From a checkpoint of a small transformer trained on Wikipedia.
Size: 12 heads of 64, vocabulary 32768.
Training: a variant of Adam for these matrices, 1021M tokens, 7790 steps.
MLP neurons of a small language model. Each row is named by its layer, matrix (up: input weights; down: output weights) and neuron, and shows model dimensions 64-159. Each number is 50 + 15 x the weight over its row's rms, rounded and kept within 0 to 99.
After each neuron's rows, "fires on" lists the tokens most often at its 100 highest values on Wikipedia text that the model never trained on. A number after a token or word is its count.

L7.up1202:66 73 63 56 44 40 31 53 59 28 51 48 46 55 58 39 45 59 65 38 63 67 46 19 69 54 60 43 38 60 15 63 38 55 47 71 54 33 61 10 56 27 55 45 62 42 39 52 48 37 70 33 61 68 35 60 35 62 55 36 80 27 60 79 31 40 52 59 48 54 54 44 40 59 61 55 48 68 46 33 39 39 41 72 44 42 41 48 60 50 50 65 54 72 53 45
L7.down1202:47 38 24 06 54 37 37 33 42 65 46 49 56 41 33 47 33 33 27 58 49 48 38 73 44 60 76 39 44 49 82 30 17 42 56 39 44 36 68 72 32 27 47 34 72 48 67 63 57 69 12 29 45 36 43 54 51 62 53 61 52 83 30 51 61 60 83 74 64 55 72 31 34 45 28 53 28 54 63 61 65 40 71 42 33 77 36 32 48 37 33 65 44 25 69 50
fires on: " |" 31, "a" 9, " C" 6, "e" 5

L7.up2545:42 36 55 56 43 43 26 35 21 63 42 38 39 50 37 41 65 70 48 52 11 49 38 54 64 49 62 53 92 34 46 46 03 55 56 66 68 55 49 49 18 67 72 46 61 87 59 35 55 62 37 28 46 54 49 61 41 21 32 42 47 31 68 47 50 67 36 55 53 73 45 63 41 65 61 33 61 31 48 67 75 65 32 67 42 59 24 45 65 65 58 39 28 27 55 53
L7.down2545:54 59 50 35 48 23 59 33 71 35 55 47 47 62 52 61 52 34 58 45 81 32 25 54 25 50 10 45 35 56 61 47 60 48 40 20 73 44 57 54 61 22 44 46 64 44 46 73 59 52 57 59 50 44 56 53 55 79 60 68 58 52 42 42 71 35 77 42 47 43 69 43 51 26 51 78 45 42 54 65 38 55 72 32 40 28 70 55 33 36 35 60 36 43 47 45
fires on: " a" 33, "A" 12, " A" 9, " with" 5

L7.up2093:36 58 59 34 67 74 40 19 66 70 55 17 43 37 70 53 26 34 43 43 68 31 52 70 39 37 09 30 56 20 66 44 29 67 58 49 43 68 58 84 65 36 51 36 11 24 66 41 26 57 36 43 74 40 56 37 33 39 20 75 69 61 08 60 45 45 72 61 50 47 47 60 77 58 35 77 56 39 61 32 69 49 68 99 64 39 35 48 58 22 36 58 38 47 73 41
L7.down2093:43 33 59 76 26 21 39 53 33 59 77 63 34 87 42 43 96 28 56 66 23 51 65 47 82 27 74 60 61 81 23 47 50 36 55 52 45 54 57 37 47 56 85 54 57 68 42 52 50 52 48 45 67 63 41 31 28 70 49 37 56 44 47 45 72 80 25 32 39 44 39 32 56 62 82 55 80 52 51 59 49 29 43 34 40 53 38 56 65 87 63 49 57 50 54 53
fires on: " and" 24, " to" 16, " &" 11, " –" 7, " To" 5

L7.up51:49 74 32 69 48 34 69 63 63 53 58 39 49 54 35 24 41 51 43 45 58 59 62 43 79 32 70 33 75 46 33 61 29 18 43 55 61 63 55 63 27 67 68 35 54 63 32 58 31 44 55 44 55 30 48 55 28 64 37 37 56 25 57 72 61 52 22 51 38 31 41 49 40 53 45 46 47 49 73 53 27 50 55 70 37 72 44 73 65 49 59 15 41 43 45 18
L7.down51:39 29 33 49 46 62 62 26 76 56 47 48 57 45 54 59 67 29 65 41 67 61 49 48 19 62 32 41 47 60 62 68 69 76 86 25 35 48 45 51 60 50 44 62 37 20 71 52 42 47 44 53 65 39 51 64 46 41 36 34 42 50 42 29 67 58 82 33 31 51 54 56 42 67 31 58 40 56 33 35 68 50 51 28 32 29 55 34 59 24 46 82 69 39 43 43
fires on: " it" 16, " them" 11, " him" 10, " they" 8, " he" 8

L7.up2345:42 37 65 55 68 63 52 37 49 33 52 46 68 60 32 48 79 46 35 42 42 72 67 25 28 39 45 59 43 63 47 58 28 51 82 66 36 47 58 42 70 27 48 44 53 74 55 54 62 17 74 50 50 27 73 34 65 58 64 73 45 63 33 43 56 53 48 30 26 44 50 46 20 69 64 55 55 54 48 47 48 48 42 46 69 40 42 58 58 46 57 55 76 54 32 67
L7.down2345:53 57 24 32 16 25 56 51 42 72 37 55 46 56 82 41 28 44 57 80 64 41 55 28 44 63 40 32 49 77 51 31 41 58 59 43 57 40 44 43 29 70 35 42 42 54 42 62 41 39 35 42 35 64 66 57 52 47 24 45 40 88 54 40 77 44 30 49 52 39 58 38 83 21 22 53 74 39 56 73 66 43 50 65 61 45 66 62 35 59 25 51 39 81 69 49
fires on: " " 38, "1" 15, "3" 6, "9" 5, "2" 4

L7.up3045:65 18 62 59 16 60 62 21 43 70 43 27 66 51 34 42 64 36 38 26 69 55 40 39 61 51 46 44 28 48 83 45 61 47 59 61 42 64 53 31 30 67 51 75 64 56 52 27 44 41 58 43 47 57 54 64 41 53 33 83 67 63 23 49 58 73 59 55 48 41 43 38 72 36 56 66 45 41 48 51 48 26 46 61 58 36 63 51 81 54 51 78 49 51 35 46
L7.down3045:47 45 66 55 54 68 30 43 35 62 33 54 63 24 54 41 39 56 49 35 56 54 47 53 74 25 49 37 17 47 12 59 56 84 39 42 23 57 68 45 49 60 40 68 57 05 40 48 48 84 70 53 60 44 44 38 44 61 47 49 75 30 80 54 48 63 67 63 69 56 41 49 54 57 32 74 37 35 76 25 74 64 52 32 64 57 73 55 53 21 70 60 59 91 69 32
fires on: "0" 26, " most" 17, " all" 8, "5" 7, " two" 6

L7.up1433:59 55 70 40 33 65 46 39 37 48 35 51 50 46 59 42 31 57 40 49 56 11 69 52 49 42 46 63 88 33 52 44 42 60 71 38 63 41 63 59 24 55 64 50 51 65 29 46 45 46 49 78 40 56 35 29 42 54 39 58 65 43 51 64 64 54 57 54 41 26 42 70 46 73 47 33 63 46 53 39 40 50 65 48 64 61 30 49 39 50 36 74 50 55 55 29
L7.down1433:59 56 37 42 38 40 48 17 53 40 54 60 44 68 45 46 39 43 70 37 47 78 80 65 56 55 59 44 67 55 58 34 66 60 50 22 60 52 45 46 58 51 34 63 45 51 14 44 46 82 25 44 43 28 72 68 51 73 58 41 39 51 56 61 37 57 53 43 61 27 37 26 44 51 49 40 46 36 20 46 27 55 56 45 07 44 46 60 53 49 34 55 70 54 33 82
fires on: " that" 19, " both" 12, " other" 9, " different" 6, " all" 6

L7.up1567:58 54 40 32 28 40 43 31 61 73 53 56 46 35 26 39 44 36 66 38 72 54 65 47 44 42 46 48 41 00 51 68 28 68 80 43 71 26 25 33 38 18 24 60 69 38 22 60 49 53 33 33 45 18 46 44 73 42 59 56 65 37 53 50 51 17 65 59 62 43 52 54 68 39 68 56 76 53 46 47 71 51 61 50 50 34 34 33 50 59 49 82 31 32 41 39
L7.down1567:51 58 49 37 22 21 72 64 30 58 57 76 48 55 51 48 37 48 67 77 22 57 53 41 61 57 51 55 46 37 66 48 74 68 51 63 32 54 29 47 70 64 37 57 75 69 29 45 68 46 47 59 65 28 53 69 72 42 50 40 77 52 51 45 33 56 38 40 88 60 46 34 64 62 59 52 13 62 29 57 41 49 22 40 62 59 59 60 43 66 45 41 44 45 44 33
fires on: " a" 39, " A" 14, " \"" 9, "." 6, "The" 4

L7.up3002:68 73 10 32 50 26 48 23 42 77 74 31 40 59 60 42 72 43 44 31 45 50 49 40 50 56 49 58 50 41 30 48 81 30 60 31 38 48 52 51 47 40 21 31 51 45 45 45 40 45 27 91 29 64 49 65 51 54 57 45 64 70 54 37 69 61 18 55 48 54 34 31 62 63 75 35 27 32 34 60 74 13 46 62 65 63 40 62 50 29 64 44 64 55 39 55
L7.down3002:75 40 63 73 67 56 54 40 50 36 23 61 61 47 43 63 40 70 65 42 80 28 73 49 26 74 48 67 75 55 55 45 26 56 69 51 42 57 35 75 35 46 62 71 34 41 80 58 61 47 54 30 44 52 53 33 56 54 66 43 55 44 35 24 45 59 68 59 26 36 58 59 30 35 56 39 56 67 74 63 58 45 46 50 42 48 62 39 39 63 34 33 50 63 64 65
fires on: " " 22, "0" 19, " on" 6, " in" 6, "5" 4

L7.up16:71 53 34 40 68 27 50 43 56 64 14 58 41 63 51 28 58 81 12 64 58 38 66 70 69 54 46 51 54 54 49 26 44 75 71 42 39 17 58 50 36 59 63 37 29 54 27 42 40 70 62 39 45 40 44 45 40 54 45 52 52 74 35 43 70 56 93 39 64 47 29 56 72 50 44 69 67 55 50 81 47 43 60 88 35 76 30 52 36 46 42 45 35 56 58 52
L7.down16:65 73 47 45 48 62 47 38 60 61 33 24 61 38 58 37 28 48 65 58 45 80 29 39 32 29 28 44 34 45 47 56 46 45 62 63 43 56 30 42 49 48 48 37 76 51 38 57 54 69 32 50 71 51 62 38 71 43 19 73 46 40 49 46 38 42 44 43 60 90 40 41 50 52 50 81 51 34 33 48 37 58 59 45 73 65 52 45 74 54 44 41 63 59 44 54
fires on: "." 50, " than" 4

L7.up1386:42 48 58 67 65 24 38 40 42 53 10 28 53 49 50 49 60 46 14 25 78 47 80 47 87 37 65 60 73 47 62 57 17 74 67 47 59 48 69 63 36 58 53 68 51 44 27 79 63 38 44 64 58 46 45 11 41 52 71 67 62 70 49 51 56 52 40 46 01 54 42 62 67 55 32 43 84 67 55 59 53 48 72 69 36 50 41 60 39 42 40 33 58 55 38 26
L7.down1386:37 16 22 34 57 63 50 47 39 56 44 53 38 58 54 49 41 24 63 47 40 68 48 34 17 82 56 43 51 21 57 71 38 72 35 60 53 63 33 85 48 53 50 69 59 78 76 52 67 34 66 42 58 25 29 84 75 19 54 40 35 40 61 49 46 45 51 39 71 63 80 61 48 30 56 57 47 26 64 64 21 63 52 54 53 14 44 32 41 36 69 70 48 41 50 52
fires on: " this" 28, " that" 19, " it" 4

L7.up498:54 73 19 31 66 43 45 46 39 65 60 42 53 50 53 37 30 79 51 60 49 60 56 21 53 33 56 23 49 35 71 53 71 45 35 38 26 24 45 20 63 39 44 75 39 69 50 28 42 55 64 55 35 45 64 67 62 32 50 38 64 89 61 53 55 67 14 39 63 25 53 65 55 51 54 58 28 72 25 52 27 48 58 78 60 55 37 51 66 41 36 25 44 56 54 60
L7.down498:57 47 56 28 37 64 34 61 63 29 37 53 52 33 61 72 42 34 32 43 42 60 42 65 40 30 26 60 45 25 84 45 51 49 36 36 66 32 64 81 48 45 66 41 69 38 71 56 25 46 53 38 50 59 56 06 48 40 54 59 41 47 40 70 46 64 76 64 39 81 45 53 52 46 58 45 61 40 43 69 56 53 47 78 61 43 56 28 63 66 63 39 50 67 58 42
fires on: "." 34, "-" 10, "at" 7, " to" 5

L7.up964:62 18 52 32 38 31 50 44 66 62 37 21 65 60 54 74 61 41 49 52 40 42 47 07 49 55 38 48 47 43 36 45 39 28 74 38 42 51 63 44 18 74 69 28 81 45 37 41 49 61 38 61 42 53 43 43 44 70 46 74 67 36 39 54 59 48 55 48 21 32 54 49 53 42 72 86 71 33 60 43 58 58 72 58 43 39 19 83 61 28 58 46 60 32 50 25
L7.down964:49 67 55 62 56 48 36 61 61 31 39 56 44 33 62 51 53 50 57 46 51 50 61 61 65 43 53 65 53 43 60 60 37 39 55 55 37 37 21 61 82 33 44 41 23 48 69 65 44 34 77 40 72 22 45 27 54 48 28 48 50 36 69 51 73 45 60 39 19 51 49 49 37 61 19 57 64 59 35 31 35 71 73 48 67 60 62 65 84 48 44 46 86 74 84 55
fires on: " an" 48, " station" 8

L7.up639:36 46 71 51 69 35 60 64 16 55 82 26 67 48 53 61 27 48 59 36 44 12 36 65 57 59 41 38 65 44 58 69 46 35 61 61 52 40 10 49 63 44 43 66 40 74 47 63 52 59 58 55 58 26 49 58 47 56 17 56 73 22 24 42 51 73 55 51 42 39 27 19 34 67 36 25 77 54 49 56 68 74 35 73 71 16 73 67 46 37 52 38 39 49 51 61
L7.down639:74 50 41 60 31 79 47 53 63 51 34 51 33 41 60 44 35 63 65 46 48 44 49 25 43 37 39 31 25 79 73 53 81 37 66 36 19 55 57 46 38 48 83 55 56 82 69 62 43 66 36 49 65 70 82 77 60 26 54 64 25 79 56 24 33 49 32 54 62 30 48 55 69 45 40 57 40 65 66 51 47 21 51 36 52 77 56 36 65 58 51 42 52 57 67 46
fires on: "s" 16, "ed" 16, " to" 8, " on" 6, "iv" 5, "ing" 5